python train.py --n_layer=15 --d_model=448 --n_head=5 --n_kv_head=1 --head_dim=64 --d_mlp=1216 --vocab_size=2858 --activation="swiglu" --norm="rmsnorm" --norm_place="pre" --norm_eps=1e-06 --positions="rope" --rope_base=2910.0 --rope_fraction=1.0 --qk_norm=false --attn_scale=0.125 --bias="none" --tie_embeddings=false --parallel_block=false --init="uniform" --init_std_qkv=0.0177 --init_std_o=0.00382 --init_std_up=0.0177 --init_std_down=0.00196 --optimizer="adamw" --lr=0.00126 --beta1=0.95 --beta2=0.95 --weight_decay=0.16 --lr_head=0.00661 --grad_clip=2.0 --warmup_steps=227 --schedule="wsd" --decay_fraction=0.425 --decay_shape="linear" --final_lr_fraction=0.0 --batch_tokens=[65536, 131072, 262144] --seq_len=512 --doc_mask=true --train_tokens=670600000 --steps=4675 --dataset="wikipedia_en"
MLP neurons of a small language model. Each row is named by its layer, matrix (gate and up: input weights) and neuron, and shows model dimensions 16-143. Each number is 128 + 24 x the weight over its row's rms, rounded and kept within 0 to 255. Numbers have three digits each. A neuron's up and down rows have the sign that makes its largest values positive.
After each neuron's rows, "fires on" lists the tokens most often at its 100 highest values on Wikipedia text that the model never trained on; "fires after" lists the tokens most often just before its 100 highest values on Wikipedia text that the model never trained on.

L6.gate1065:172139142106125154132138130114141110133170143129148141159091095157115126181111158147116129139112123124107117147122113103134146117133078150120123164084113168131144146138108065139120125089131135162107118127097116095126070141072149169181145154156147114032128116119106126121055115079096146112112128130121140140095153157137128140127116183116145141106132125133102182075164133195115179146131
L6.up1065:136122156127081163169131142130086128125121130188129105140139071122123128107093143140129112111113122155123134136125145120132167145121115108117146126099131106112107165127115140152131138102140125092119133143122106111131119134095128121158160126095125121114143107134145119110079091117149144087095071150122166136139170154125118146181087124103120160139080094167132143147153151136132113177144
fires on: "e", "ie", "le", "ra", "ne", "re"
fires after: " f", " F", " D", " sp", " bel", " med"

L4.gate1158:116102152136171130109130078065105127101144158114134113112144092154135106127116165141118156091168127137118070128139132157147154125090118152122136165176110111120144114144155132124115189135128128124108126133171129072131133134118138163130051112125106108099134114124125112108067159087135074114099139133100123139145126117122111129129127106120113087148169131102160154088148129147126199086077
L4.up1158:152097160119140152118098115100120117084114173179134132131114132115138090155109087145137175132147147137165102164145129144167183101130165151122129149121161127120141136148148128098107129145108108135102119121128167112133120104106150152102068071095150112131151120142126122080120170100089071125088155136125099158137153133161124142131109121129117102135153159141131111115157102154126215115118
fires on: "\n", " cont"
fires after: "\n", "=="

L4.gate129:165127165124108146135131098106149116101155145152162139106132134125092097183117108135114146140144178146126145112128157130150149148122171113143162159186119155101163140109103133167105159130108130117171126159126114170125150140112128136132136141101166124119102113132102095080116104095090132093112161119092123152185105097132118105103083111132156128127133142150130122096162126144148120116136
L4.up129:153096153117111123141128106110163138130155118137136168136126110172094116139109112131134124112166147134111114109105166151165142153135119085134177134143093131098147131140038143157100146110084110117163132145149128123142123166102104125135143098086120088134123120148109108111134109106099122146148154109099115150182093128135112095099105111111176137144141139129140118088163093145131132113116
fires on: "\n"
fires after: "\n", "=="

L4.gate872:162124148136086116133144104152138138096138111177150171110136153146092129136102127143147173131159149142116114117114098133131123142114142116114148131095144107126144125105110130151091136097159151121141143110125168143138108117067170131123132131082146106112109133149092119090095146094087111124135192128113131146142098100128135140099099130089185122154146132123127108120153104159147163114135
L4.up872:151105159143098138148147092187158138062157154103156139132142136161109147110104121166121136123115132141123113110106107113115110172138136111130142145084108087130157175119117142135115183120118152135113155113143154114152131149087142147149116114122126121116130129164105112092091141120119093166114181108107116138113124110120105144076110127138197095175146160128145153119149108143127114109115
fires on: "\n"
fires after: "\n"

L4.gate692:143101158151136123118148140076126134111133144170147143122107105166106117160065092160146147150170133155118100111128124126144132137127145155123170140117115103122141125123131118139106133107149132118115144095135123121173128149103146139119078113064130122087140116161077130114107159110107085119094166143101120152162113120144124142085109116128135125141135160125145168111151124140155187116099
L4.up692:119116152123153128140159152118124135121115121141127121140112114138102110159079092144129154150169131141133072147091129148138156152110141136130148101141144089113141131141142124118086134108114119108104135096116118128135137124113153133161102122081134113104111133186104132127125101110098101117102123154088142164166130135151107175114104076097123101137130146154157113119152137167134166114112
fires on: "\n"
fires after: "\n"

L3.gate407:105143143122114117131106158150139112145086155131120093102084105146103194107126138134149115160115130104120141133072080112146159146117161118168152143083096071137147130111142111088172111123147133168132122179110153139152104128122132125088133148129087121166091143162132161133134126122133120106113123140102115141101133165201119132129130104127168091114129107167112117130150104181180116100150
L3.up407:094155092097176082179149132123126137126116113095144095140160089110157105150150113162104146098140122094104109144121166142155156085155143147144102137142175156095114090143099147091156117159064149120157094102105119128116145139151092143147159106125121119105098128103103117140163179145140135129114114110113167116109159122102100175151154142113160106145104116124144083128125109052095146185108
fires on: "l", "ing", "out", "8", "46", "59"
fires after: "g", " 18", " 7", "urn", "ow"

L4.gate973:149111168130089118129140100139145142140148154148146125132133144171094124137103168124121167129155151159129118116115126129153134125121144110115165131116124127098146154145135128115105164099087123113126124130148142098148140173103162118101113114125170093117139140158112105087077124068123085108127169140100120175162118111131116121117108109112136123140168136131126158080155092192158176079112
L4.up973:156107161168113118116140111150173121117132134116133127119120145157077143106098131149147135153160124135103112146114102157134134164126120099129150156114125133097143155116118106172118155097123148126133153115148135150137123119094141149135128141098169088142117140154108132088124125090092116119135174131132116169149134124164105105119110110128151118140147146155138137083142117154165143103117
fires on: "\n"
fires after: "\n", "=="

L4.gate170:098100161135133118110117142129131150137125131158130168098106130133096149149103095153111139109123138151127101131092140149149116149121158140106156089130153117108141160138097138134100149121134148157155109154083142146167123143101114124118093142145163115121150090149089096093126114122070135132115151085156133154173101121140124107131094099126142136154122135145159088073138114166140142131121
L4.up170:135119162141146142103137124126124134135109142107134171116147167144099115137107130181159138128150188139134101114124142130150110130113160139156139127124141055121139152137087130126103154108135133125132151163100124093125117200106156148135100150092133092132142120140103115113105108112123122138108142091129151148166119116140135108119128127132116090143146151113141153090155125166118104096093
fires on: "\n", "000"
fires after: "\n", "==", ","